{
  "n_kv_head": 7,
  "lr_head": 0.00853,
  "doc_mask": true
}
MLP neurons of a small language model. Each row is named by its layer, matrix (up: input weights) and neuron, and shows model dimensions 48-175. Each number is 128 + 24 x the weight over its row's rms, rounded and kept within 0 to 255. Numbers have three digits each.
After each neuron's rows, "fires after" lists the tokens most often just before its 100 highest values on Wikipedia text that the model never trained on.

L11.up619:135149131085145125136137105104082118171101126107130139113119102163134092149126102104124152111124129141130154134103131081119112119127112112128143111095113118134107144156186146149133122147098139108079138088115074121108125137155171120090127124156131130089140109130121152126134108136116127162183160159071116103153154140136189170094130113128184147119136138144152125132162138186123099128109
fires after: ")", "  ", " served", " known", " place"

L12.up258:117136146062138114123119113087156130136161088082142133104101129127141168121071126144139158131132163127126131128122105154137187101133094149094184107105129129135132107136150098130134149150123117101110134136112125151137147153137151136136133098123102157134164108061144134167100114143097149126097104173105102113172158163135115115124134142131146148141106157137157096146149130160115141063083
fires after: " the", " and", " The", ","

L13.up158:087126133121143156098108145120096155140144089150082128162057142158177166134165114158155105053130117119095111113132117095118096114160091092121144103106108127116084140126166149165149104126132118101126138164163123136120101133122150125097071153104137140142108100164136155152128148167119125142153129166112079095144163170100082099109131141172096134136098131137183128133144117129121135108092
fires after: "|", " the", " The", "The"

L12.up26:107181073105092134120127137094132163124175127145098095096149138129117156104097122114168179107108172120146132130128109079108175160102134173103156120114149130149071114142139113097141133119113145131146140149114162124119110138128093109124086097099105115134132147148135123129102172167150133092148163159123153149111120150103126086102104087145111104151113139183100163097120158175119107099167
fires after: " Al", " by", " ;", " al", " under", " and"

L5.up218:093116127137133130114094094133105119148140113098151143142165139146152114195106121109110094110119143092137073126127144146143157127069157076154143115122069129101091078093120149162121116148148158136147132185130109135115129118149119129138130170169125121106126110132136170143102170127107117169191145114100133119087133104133121110107134121131139085144099101136137146178149119129129126132098
fires after: ".", "\n\n", "|", " |", "\n", "-"

L13.up92:050121140135128106149121095140146137144184129121079119146122159105170090139133127072137136117157166123115162112167078139153108113160157128113148090112125181138078150133150129154139123126106153120136135114162110118129096132115153153111097136111117113129127160126146129100069100111113112163134137129107134139140088112129123108136146140167134151138105123070147163104125117117123122131161
fires after: " in", " of", " for", "in", "d"

L12.up401:102128144141111158117109116096154120127151160100151146103122136165163160140125078131104131115115107115086119151130115129131123053139158125096145115126100140113096104085121093197101092148161177135158110137179137066083131143128131126107120162069135105143114099125155130183151130115132105161147153131126127117098117152167086073111130143143134092143140158147158137107110130121115102124100
fires after: ".", "=", "|", " |", "Geography", " Mad"

L15.up625:134125108140125100118130152111158177138173106144095171125093127132154173187143133113130166105149163083122102130147115099144118096114145114142144110120144138133103107150103114094110156150109130106139117177136131162093151148153112112121163156134107079125112067164095169168140105186057109146146137098091117130112103110130120096124146130141132104158097103111147101182084115122160158110110
fires after: " as", "\n\n", " \"", "\n", " ("

L12.up61:100106128122157126117115115085127140113157103133075161127116146199159134135144137127141154120161173092119142116151093105146131112201123118080144096125047163098111164167149133146131120136118122109130133122157109123091117156107157128077065154100087136138136131134129159167120103146099149170117122139121126099134104116142106115116130160202100131126106128152182145130146119123132157100121
fires after: " the", " in", " an", " The", "The"

L3.up339:119168101130140134051135173085152160111144171134132146095119136133123137069136082106120142140140121145176170139148099123104087073105130177130130117108123152159098156093159175151137096165113177094119132080106107107124110159134136108118099118115130125161153148150130106130099097140128115160138148118122106132093163162137137096133163106137146126170127141151162104108135119161132141168144
fires after: "-", "|"

L16.up600:125089089134160154115067138133112122147120133157141190106156113130145124153102111114126068092135130089131073141168134112115144113122133117131136107141112115124130129100117121146132062155112143149168147163146124113097137124142082132140120137170123131148140121175143090144084131161161176186144106077115109115117120137118126118133129120107145097128143140119123161136173093106127123120088
fires after: " |", "|", "=", "\n\n"

L13.up117:150130077149107155138139187113143144152217109160091133129107161142155132135109100137125144122137157122167169129129105156140129176159094126129136119113103108127134105167122121090129113121110145139148131170166095086122118115131146114105117075111132108108092157126114163180121162134115116123152113166062096106145127105133096123098117159142155118121130107117109158188118114145153108101111
fires after: ",", " —", ".", " that", ";"

L15.up799:090155176092130154122110116099088117159110133132093125132147142133148143117141141132116131064169176142134126118132108144117151115140128147133160099099169124155162168170148149095135153157166151090093137124103109119126132164120163111145150123124097125144130122124134130119093126144074104153110136161145117080150104149109109120114128137115163125106087143125121124132142084160130157091104
fires after: "'", "2", "1"

L12.up368:152154123109134122101103132136129169133100173080134139094144158125167123123118088138135136092149124143084138113118121116129131141135118096146152123128100127150144117139124124177116167105155115133124115160170106163141122097130121163120112112121125068113139099121119137158121120134158148138142125161127085122169142110119088125107129111113194113125139112150154146130129148154139154111065
fires after: " F", " Z", " W", " V"

L15.up445:116136092096132116110137173124135151150154121163106139134123154125126115134132110161161158129073166118115109106102134138118156164154128167107166118151093149153082107129118164081152105093146149117159119104138147144129131119141130131133108173057111111137145140166141116118136122150158091077106113143135133123150159173160097101167144139119128110129143178175118139086112146140114088078133
fires after: " Al", " al", " Ja", " su", " Del", " Abu"

L12.up579:130168126085129133112181154139152122120129093096149182120097142115145166122100120103105114132140150133078101119151115104080108155149116113113152119096100152134153096125110090126132150117124122131142127120108101110099146135182138141129174109104147117152144109130102129148120151144101126126167138170136098105144087120144166118110110128158164063156119110147189124137115176153138133076131
fires after: " United", " States", " York"

L12.up141:127124125109105128138168114128131187151145108127117135135124172144182179145168093133120119112162126160112086134140128125140123095143158134162143108135140125114125082088135114141099090155139142134121106131145111111133106127114109099133144155153117109185143103131130158153083128132113130108144139123079141109106114122142140125138096116133166122183104122094152166119135099161101169098124
fires after: " |", "|", "5", " Loss"

L16.up112:124163141175110104133125163164148132090122131166103150176139132125190116147122113123118084084132110129145127135150121131122094121127198144154134103105154162152077119143195151114125107156111147084101107099144128101091134162123153152102102120140110125163090088124145144142105091152128109153138156158117112176145104147130129133108150102171145149169128149105138125107092114126150086093108
fires after: "–", " goals"

L15.up102:151084121117126134106176154129157144077135141131121165132073134106150121092114124149121117155156117126109109148123108146124140161191154146153150114167060156112117121131131063154124099133118148095077140143149077153124150141116138128109131127107114099162087134138106140124128069115145103144176075138102083116139131131116130108134132147137195115163151129154176143134125133122108122071101
fires after: " |", ",", " to", "."

L15.up853:105093163126133133097085106136112131145134094157120172105134145144133138140096146165169062121127143104115096113133130108076104121141173053158147090116134130126123092104125150164134104146127160137143106158115134113110180160140140146102126137125106124119136079133149147167106143144110179178139129135126096153129113122086112105133108156152130145128146128129123149181140139108100076123107
fires after: ".", "|"

L15.up820:138109129103140143130129170114131119100169136134129112113111154162146115131135143177136098177158138117072109109111137137118172109146121177125177110126114119153117137156109063124134113115142109073114126110113120126112121131135121150139168128111136136152069142122094129120135136165103130138172110136139086163119144067123127135122084135158159092170082171112136109157106156127115123118130
fires after: " to", " from", " |", "la", ","

L5.up655:126121123157113068124145151125163143140198077143108174159114132160134157195086126110114178127174164100112121083129092124160125112130120174094124122131105128100098131176116108091143152110124148133154130170117107157102136132153122152124133141116118116138122145153129187143142128152096108127134142151065149113115129128158126147110137105188100099132114112126141127161088116141136178087114
fires after: "\n", " \"", "\n\n", " (", "|"

L10.up401:113153109074101098116128129101147168168108087168099140088140132133126131105103092094133153130140152147139071129116139090130108099120149125141133109120101128130111094096116160060112115118105174149096076084130082116085130188144112140146094115117111123145150101115142112118142113180107125101142122150099110148137144098089102178127136120175135146122156155107124126159148137176124131079128
fires after: ")", "  ", " 0", "-", ".", "5"

L13.up771:112112128152123128135079166111108159130121112149129142098166143109166135140163124144110110139167121148138094113176125132116106118130158084166129110153114157129117085159140076187105090156122153124106128151142116112117123149136111099130142108154118136138049114092120142150126103151049108148154076122109127133144189120118125147101124146171146117130135134128121145140138114134119095119099
fires after: ".", " did", " does", " may", " do", " has"

L12.up415:125132121121109107134118130109118155118169131133099134146129150106190113111151163140164148120166165082140138102137092157147132147128133121135203115137140137152117064129181117130161139137121090095131126166146127116166122138107137099126119137134110128116112108112128120171116141143098149164155152162128101092212140107121139110123126130143131094166094099119146167109107189138158148084074
fires after: " the", " was", " The", " |", "|", "The"

L13.up202:116086117148128079132142140136135139114094119153070132156134139140084126092104130092107128137185130119168133118142143124121093135134128147129119106135111147143138087120104071114116122099132166121077129143151104171120158126122136164135108105121099150118113118168130138102134120159161130132172089154124096128113142131136147138147132105135173110133117117129149123150133154152081133051124
fires after: " |", ";", " 0"

L11.up473:068168138131111098124154156109138131159156096122094187171146132143119123128111137104121101121170124105101156089123100122128129129099149150111174121111128161089147108170183103128141156120114139121144085135183096128083122122148128107110109130099111123150105088149074152131138104167149091149176158120133111108139120131102128104114142112148130134161103114107158125120089176108141121100120
fires after: "–", " the", "-", " 2022"

L11.up38:130104112107136115086120114104151124132196095083098139158130166085138150140168119083105135091158124115118139137143096125113129114173170128134123110096149139103124112147168130068136129117097092168154134172172109138123123146149090132134120095128119121118121140132128202122117167144146144134190142136116124122133135155137097126119125116156143142149112113134176130149137123120129155086107
fires after: " (", "\n\n", " in"

L16.up44:157106143084144108124128132145089119171148101146103113151101136178153120145150130145129153155095135137178136126154102112150115123125136099150153099119138122151097097127126139140120160106103137136089140152116108123130153125155156101133158128103074139126154129144109151118088107166094107122156082137099133086161137113187151173134115131117152110149143130133141131150132161152108143145104
fires after: "S", "N", " Ra", " exc", "'", " it"

L15.up43:100128106098118142152095113079130156173149163112144108105130122156192126150136108106126126103135137101145121126109140135149133146141128097088167098129115127142112108097179127115131133150134085132139112148146136103128114125126099119145110157104143138152133123131147166155100173161089120133123167132109179079122158120111121106137098100122158100164126172158179144111143117123116142090084
fires after: " |", "|", "="

L11.up519:147088118119142091093120115119101130158132161164095169124114143131170110093124135150189110105147152092151152137127143109136095131173154125127136123127115139163134163106146122193131125106098140123160082129180096130118121134120135131106110151111120158141123145089108154146114101149143103131188128163147147107162170112113112079124116126172126109144101126154149168114104153127121085066092
fires after: " the", "  ", "=", " |", " 9", " 7"

L11.up346:083111141129155066119103153126159139122170098110135121146082110131145185158118129133099109118164121118146124128150098101158097119149149099098130112099130155149120131157175126166106168128125160096126134149132123140106144159175135101144117108101104142173133088161146166168121123117097091135165168140099129120109130147165122116122120134160124148157092121153129119169101095113141123081140
fires after: " (", "'", "–", "-", " \""

L10.up241:097158105142185135116157136130148163154141121093128142163156151120169120137095078128108113093096121125123143112129126079072114125141134134122128083135092177150120092171156155154154132148102158116125111143115114125135084105141178085095118082100118137142127129126132129103099109139137113119125125126082134122146163160131184124100165111151141159188104130177152146143167103157150103119110
fires after: "\n", "|", "-", "s"

L11.up776:111144127128098141149132124107114145149159131102094144100164155153125111148113143138128124116099149153116137133127098140141143141154152133145125123137119122119119075130141114165143096127127144134154109160193123114116161155110127119141082136119125134141134132124126180124103168133136084124175159142098125103144108142108075095124099092161163157157151102160154136171131135169174113105112
fires after: " |", ";", ".", " ;"

L12.up873:111124139131131119156129137118105122147140123111132117173150108128154132139091094081095121099083132120132120127109111124132093144137094095130143107087136129167160120108140109125099172163135145149096135141148118165112149084081121110154127136129145136120120111092159095155116121126136149117147158193100106129201130101100157094164155114146182132136152111141182104129164110145153120109087
fires after: " F", "F", " st", " St", " Cr", " W"

L7.up221:118134098109127148149144128100114124166146130146114160118088148177166141162165111094156142120130143123118117115117169136129111135156158122137141117148075107150097100101088118180120116125129146120142167115135096094100119106111124113105142111133114121180099138089145156147094147142115156127147124123114128116132127116066120094132126103142152111150096122114123172137116098136162154094082
fires after: " |", "|"

L11.up453:122122127120156100122113071114134142161171126164151159170125131150151139134123129107188148133130151070110136128171089113148136069110124124117136128108119132125187151103117069156152122179125155125151117111143117107131144092111113135137139157131124131127140119121177093162151142141152159144132143118134142122178126143125131112145127122129134085136138121151159128113130139166090169111141
fires after: " the", "'", " The", "The", "’"

L15.up184:099121093126142135121123132134125142172122125118105130120142180150148120177111096086118128096115153118112075122134099129123125116155154122133145122128108129143110123151110109109128132143105134116101156144178133096093138124124127143108124110170135073143129120125131144140136158138147121138166122105077123136135122089152109137101125169151136153141130100093147182135133101138105101110076
fires after: ",", "."

L16.up89:098153121095101113136148165145135126132169144110149152147119116135123130131115151160136119140080149171147108131163114113172124094093164113113143098078126148149105128096154112161097093121111132095125096132144113102116106128081170092146122114139096137133135088120122136168133084165128134091102150131151140111132129136126106122168096093146180168155171117077145135105124123156132103075130
fires after: "–", "|", " |", "1", "3"

L15.up800:081074095083164101104104126094143171131131172135119158150107124183130123114094116108149144096114150132106149130156072112114148097127150105109162095107097120121167128150151103146155101138123152110129122144165087148114156130108121152130119146110148125148152171145085148130119090141136114136109116141124103143128154124145140104123110115133156087134120138125204165159129127149129120143111
fires after: " the", " A", " The", " of"

L13.up133:128133127115127139148119118140169144157147109173115162178117145185164139128149132154162094117112113097107159095113088147104137128085217154072151106096120124093121118120148111141172097111118146117131111112139157089136108095141127130076156098114118098177126138087138151122122135119156130167131138128138126151141154137091102092091101133159136095133168162120147124122085162120145120143117
fires after: " the", " a", " his", " mig"

L11.up498:131131145115172130151069141153100127153155158157124164128104141162131152091163120130223117106114130094109106097126106086119157149161173158104156141107104129107101131132101109118112080095103143098136147102144110116109148124115116165116149163072119133151137098167199160141140140118122120125083143157154142132175142111145100116105081138159127127138114069174162121154126152110152135125121
fires after: " the", " The", " a"

L10.up676:101134101148138160125118128110164141149136134084090118102153150166139159161118103121133071119114138122064143096098132150173135083138169145125128103116126133129129109095133154104129107137151115125123122174144155130137133109162121080147116162132102086137155134132149125158156171121090140130112149130120110093128112124105124126146135115138157122140135165141157138074136143145154122120133
fires after: " |", "|", "-", ":", ".", ","

L5.up226:093114113107136106114127104120156126095158113142131103136175153188124152099114107142155125112102156122160149145130122164130145118149080146111130089134074168177142084147126119148106090117159156100095153100142132126129140141147116118135103133167082117127116150112115143108139118120070110110181135186086130120135135113130132147136132131138186140155106162110145085144129146171093108089119
fires after: " |"

L10.up848:107116116083129086122115126134118147140100100180110160109150123133113130101096120094121118152164132118189142133153132130125123120149139126127140099131111144154164111095108117152085094116119211131099093086144078154097127155105116149138107151129115135116162109153115138143122103174089116145156093159110127152114151089108123145141111103136160114123160177114140124172123176125097123055162
fires after: " |", " 0", ".", "–", " 2"

L12.up86:133133100127130095134137130134205179130157093144130147156105138118132097131103075114142176119128144120095127099127109134139152092150143145099153110120131139094100125114138093106143095126155144140136135127138128123093123109106142126137155133085116110174113088159117136143132067151157115140140137166108128187131163083138094104142141102179109114144179108131171137123124134145138104107121
fires after: " al", " l", " L", " Al", " Z", "L"

L15.up381:110120105076102093144145116136137159122166148097085127092115160131151140120099109083105151120148124107152154120127122139136124107144130137139145089144077127152120114133155121135111173127136128131083114182192105128142109117147136115120109098101126134153105137133141193142110150145122123145146130147058123120098129115131127105083127079160168099192094114175197141158122113157097125122085
fires after: " |", ";", "″", " (", ","

L5.up652:120131119088178134093106101124127123104121167212103153134126120167119109090108097148168099147137134095172158146110124125105125094153118151115132112128136126132095157067191136137129030170142129126166120091136124090123141128130152104117116161142124124149135150130157139123133144128123121133128142160108128104101139109149143092114100139113096137119126136146105129130194108120106156085138
fires after: "-", "|", "–", " The", " A", " the"

L13.up661:127137108131154089138148142140121149150139181104145108139172106175131149113126098130124156107143127140148145115139140101110142122139151126088164136067115137134110116167125084113108133163121153124137147138156136146102129089127110111117154112140122150137148132103135162141056164150124170133171144098068154147160139134090152121128103117144165155119109131153160136184146142159144140111107
fires after: " |", " B", ";"

L12.up893:131139121117153138082136098161101118127148144134086105096149138152130162134140127132165150088136128131108141109138131100108151126166155128076187105085127100130115116116124149120104180093161099126137132162177155094130124108097108124124130114117127116162131111133099154147123175121121178146120147145118115144154121099094113160112083124136150126173115111131172143139123130109159127136088
fires after: " a", " the", "″", " |", ",", ":"

L12.up174:101102114087136150119129158090143163167182118137090138141146157126201118119108129137101106095168120116109110115147122119154125143146155154113164093123155127153079142149114145099100122102090130119159169150195123148131101107116142110115124158146120122137103168154129140117133146156119087168127134133147119111092142119124125102110121101157139118155089111116129123149106116091147123082149
fires after: " (", " of", " in", " under", " at", " during"

L10.up119:106120100053128076113099131119188128161170068128130142138124134089143163135146141128099102137168126130133129135139095135120107102153148139095135123077111162126149095106145170141127146134121118135178150141120116159098153109134081134125107059136106084110120124117123145138114164153161115149125119102127134123094128158121090183145108100153139103146113135133148087156139102099139126129146
fires after: " (", "\n", "\n\n", "=", "-"

L5.up733:119088096126143116093134144113114132126159120121124141115155148160151150132129126120104134132151122072169156104133150121132141122094160101131150115101090139176112107132150081103136152133114111123141128177182107142090117110127092134126109139153128122124093143111120154119107143155129122145180133115086134116097105134153144154105102116116157078160044134127164141149097115103127139112132
fires after: " |", "|", "=", "-", ":", "\n"

L15.up600:076126140162151081091088137112147159149167108121113146143151136132138150164120133122088113147165156139152105120161124126149114131119112097165141113140092172157140078123127134092108175134149128112133148161154093153147136119103120084137117135127109134144107127159114131127103159117081132110118119186105098141143099103093131104164175123166110116143131116126107130169117149117160141127094
fires after: " was", " be", " (", "|"

L13.up819:121128095109113082136104101153174149149166103128114131148115145158140129144180154064109127130133119090114136158135134116153117160117095177121144117135110110140142106184112088111144132121161138129180124124134119107101109118146099102126086091125135150105110097163136076121131186146134158115097122140154080118180146135126126137148139101140182119144116150156142147172101152127130177126115
fires after: " was", "-", " comp", " ge", " be", " is"

L13.up416:123137105118133137124140132120130118135119121129131148134124172191149116101119139174173126114150164123146129124109105132112177117152129126109177095082083142151131130136153047141123129124161130064088141116134097126145149149118133129137181142114098130145115125108147126120109119132088136137160137167139104096137135121114144079121109141129170152171081140107138122135148160152100133086078
fires after: " the", " |", "a"

L11.up886:127138114134107125128130116125142161116121140145126132135149140135172122153113087096087150106127110152099127109108101150118091061102174145119141110141119137135064145120138105157121069157152213146138091097162136104129084117132153134112115132141139123110059133125070108158131138134132116157176176157098109124105131132105136114104122111144147133132106162132173129117128102153084117081136
fires after: "-"

L10.up159:136135121077125118112130107104128144148122116158110156073103129141113148097125095099137155139128150118118112147120143102130131138158154121157143118101096112150104113124151145113167089141115214124098093134120097108104139146165153112112099077139112132122164106104121146111129105128129128130181096161077092118105106126122143135092131133128153119124089156133127138174144135186105108073130
fires after: "  ", " Sport", ".", ")", " Chile", "ed"

L15.up492:086127117148137088117116112061113139133132136161120152143148169170154143139124136093112117115149145111164099097107133128135124117119129103129164096136132149134147091128121112168160145120125095124142134162112124115109101105141120123136122134119135145170117139092134113172140143144139185105203165139126087095124109121119136097120112111187135117138134123159136144140134151107157108144089
fires after: "-", "\n", "|", " the", " |", " was"

L15.up371:113115144122115118111130110110108155146194080156107136127112125106160162119092130143110096125125099108105090113143119116149091137143163109141171068123123164118110099116172122162146119110136120128149121124154142101114087135179141119122120121091113070119112150147127115126163118126134158133149181202136089163130112108146108113123118144162136124162128135093150116136110185082142069115113
fires after: " on", "–", " January", " in", "On"

L10.up505:101121121136131159098131107119136130146121096154085135114133155120143139158077101127119141102098136137098122159144119116114125070130184105123134105112105107159093099091169130167140114149140174142108095159126114091095118137178136120094086122138126107131141150115131151150141152138089105139209134138065105079129104101150144121129121147128143111174140110131159128160193140144112104125084
fires after: ".", " However"

L15.up801:117110159157105124150157179104143093121153123106116170148115133104143148169111138142130141115141112135110129126091118052132133147112135139124162086128141114151109098100107110132134119116100142121142095119109110085074144127163123153108138160122111117181118155099146132128155154136086077172148148119143134140156145134142141105130107112124181107140127144136149110132091127146100132097121
fires after: ",", " United", "|", " ("

L15.up727:122095114130096150129113122073064149128126149094132160117153118133149125117144140139105136121145124155160157101120109128116124133129136084167120119146126155119097117077146072173073113150136138128127112132161073116080139151114071130137120136152137115135121102087134162162095154153095118113178155129055144109123107155124114105133105097170143128160152127151167145116102158145146095171122
fires after: ".", " |", ";", "\""

L16.up813:092118122094107130125086105094113114124114165154138147090128189117165169118100114114080129133185135126132089143138145120130127111122192110124149100149134161173153120116117096126134084126104148114130094111163122121123109121165097137105110123138158157155076123109127114123137128136119091165186160120117114139150112147135088139134095110138122122153139120129152130129080163145109116076157
fires after: "-"

L12.up445:137132122148119152129151094120122135118130130128113113117145116152125154147116096140113138079137159137175149106106123106094131179141125161093159116128074151180096123115147080106135155102103155120112157136169146137118104099133099099149104143146123108153100132118147125125087105132119146118092149139054127177132134140127139111113108130083158145143099158197120118121091133138154123103107
fires after: " |", ";"

L15.up4:095165091125126143136132131087129149134159155106146135140131142137197126174118105139158152104125103119139088092137103119139109110137157098097155088150111159141135125086155102170125135132142133112090161098113126131147107120096144100116098170162145127140128106126113151165096114129117119132161175139068148142143154131135136073163144119137124110180140146137102136105118151136108121157101
fires after: " |", ".", " 2", ":"

L5.up500:117130106110142139109141114113133156119142130154134109111147162161141147146084092146153123105136144119133106136134155148134123096125145150120143103136072137217123065140134061177125115146099158102081115136121127099133157128142127106139102156141066118145126135100139148136109121147069133106164120153082155124161127092156157062138135153116172140163119166152124133127123134162089146091094
fires after: " |", "-", ":", "|", ",", "."

L11.up758:138171122111135142136145127073127107143138125132099159122136150127125135135166143118145096115171116117098109147136145153103079119095121164125167121148098125143081119163165093115125071117091116094149116126136112120084143121117116112128125179096135118172154132121150170163108139123118105166136158101178111131105111130113113104095106120109149093132163134145171151157139136117138125108141
fires after: "=", ".", "|", "g", " |"

L15.up456:119100121127155135138114109177113134132136155158126120130112164174112131125133129159149131145136100163190096124115144105104136102120134153125146123138123113124096099161127096086133103152143156098136096110113097105099116083131128151141119143085168163161097115148123097154158156121110132156100096137122123114165107071118125103129093098124180110106132130154170136132124182136150175142135
fires after: " g", "g", " Mer", " |", " pet", "tt"

L10.up551:104136102137137143092117123091182132122130129142143137153118118123133139108080113123131128156165153124160174107114103136080111101113112171075173096110087170183109145109139146159129124155141143090099144063131114113123156103133123132099128145121136168127110120126151109145143092129120135162111180156134103148145158156124172073144141094101140145134128184135102107109165131139103133073121
fires after: "-", "de", " The", "e", " Al"

L15.up433:105100102169132107116127127151123120157126109153087138114143152116129119118148149143106104128141137120143080137185115144069160123165195137136126118140125104102102127109135143150147102154108167148159122159153151133120093143117149111077137093140149113160096140154143133116142121143114135140149090115098087130117090139080138109117105146161160109119131114122131130174171106156167102141099
fires after: " |", ".", ";"

L13.up319:117164124141140099104122128159118108114108090167117129109133128085116165162122144145136102166139149090143083139117106106118128167117152134111143110141112137153137109150142173129088120146135125114134122128138117139142143158182143128132129078167065105164131134113142161120124165165106139119085192133084139132140144118103128162152100093164112141135112137131048126160154113116117086110095
fires after: " co", "Co", " Co", "'", "Pre", " Pre"

L7.up458:109103104086118144098179108099166134140157124106096103069142153114142125122129072096139146149114156102098166151130097121149101102143127113126133114123125121148146132114140144127110133132132151109133111097165102136119087128146133126115096120133123111117108161089120123107128143132147124159162143091101098130136074131154151094133146140120158060147114129110140143146146125148115153106125
fires after: " in", " of", " the", " for", " New", " to"

L10.up257:088110115098166128130089087099101124164140147081119147101115174116138155136135090120120139087179138131139102110162106148146099112157153111137132090124144150145152082098085157126118114105071125135122144164164125121125118111149131137121075128122101166184169099123100166157112113125155121106147149141125105089139111157160141100121144163137146141153115111148139110142144131159116114139124
fires after: "\n", "\n\n", "-", "|", ".", "\""

L13.up482:121140120121137106114156123128092099154149125194073129087114132124124144128076127074111130117143142139150154108125108073143135105071127096114147099112152126156169138130116127092069171118158146106131130138125109128109131111154149099146126105129113132120114145124125146131136134144065121140165152119130096075168067183159163157164111108159139151119093109129106141123148141145128087133126
fires after: "'", "s", " Women"

L13.up712:125120096090141088144134103076121179108131125136091148111115133083117148159098090122098156126162162153106126141119119128101090094122166141144146109109146123125100139132138134105117113104110151140120134146160107158120113118152111088147078120146130108184074136140100142153112111159123108124122159147117117116108145120151128117108120109115134094162109094155181102137112107125120131099113
fires after: "-", "=", "\n\n", "–", " ("

L11.up49:121138122108112111115144166101153139183127114182107174114082164151170113131122092150141105143146155131098097151124141137112069129133143124132122096163084112111071115103114129131143096151140166124140161096129067122080123086128131126101111148141135106185092156104144103138101100134143122152131131115147121107118106115115149092169126119148148106141078126136144156122140086127151128098085
fires after: " |", "  ", "|", " %", " Votes"

L12.up697:086151099084121134105082117084082158132136164141103132096144156127107165093108129170160116160137141104156151129085158122129143105157137157101171122114121101161126125124136105155127123124164155126113095130115122120091133146122100071149121148142129117147116152117142099130173120163136114114140160116094136106107151124112127147137101101123124109120071139118133151169104136117111085102119
fires after: "–", " inter", "-", " under", " Ministry"

L16.up819:110157087090106114131160132137104142160117169119136138137089131103147126156116095105166138098095101152120117112135100116119108130125121095130187111102137113130125138062170124139115143138135127132113124168187130171108137093135134142131136137124136115112143121144127175144124135143131118116117152176142132126159160126124105115089171124165157152131190122144204099153153123198139128118137
fires after: " C", " B", " R", " W", " Dr", " F"

L11.up158:116135120126158106110118140145071129138134204119114164079160171139129125173139137128105136143160152122125117142138119135101149079097147115147154093122108136152116131115152173128093119129098107107110123162124112129135085105150134123108109131148123120178116144109157165153112144155082121171152160102134114143122099142144123147109174128143153120145136107137172123104130127136124113144110
fires after: "  ", "-", ")", " a"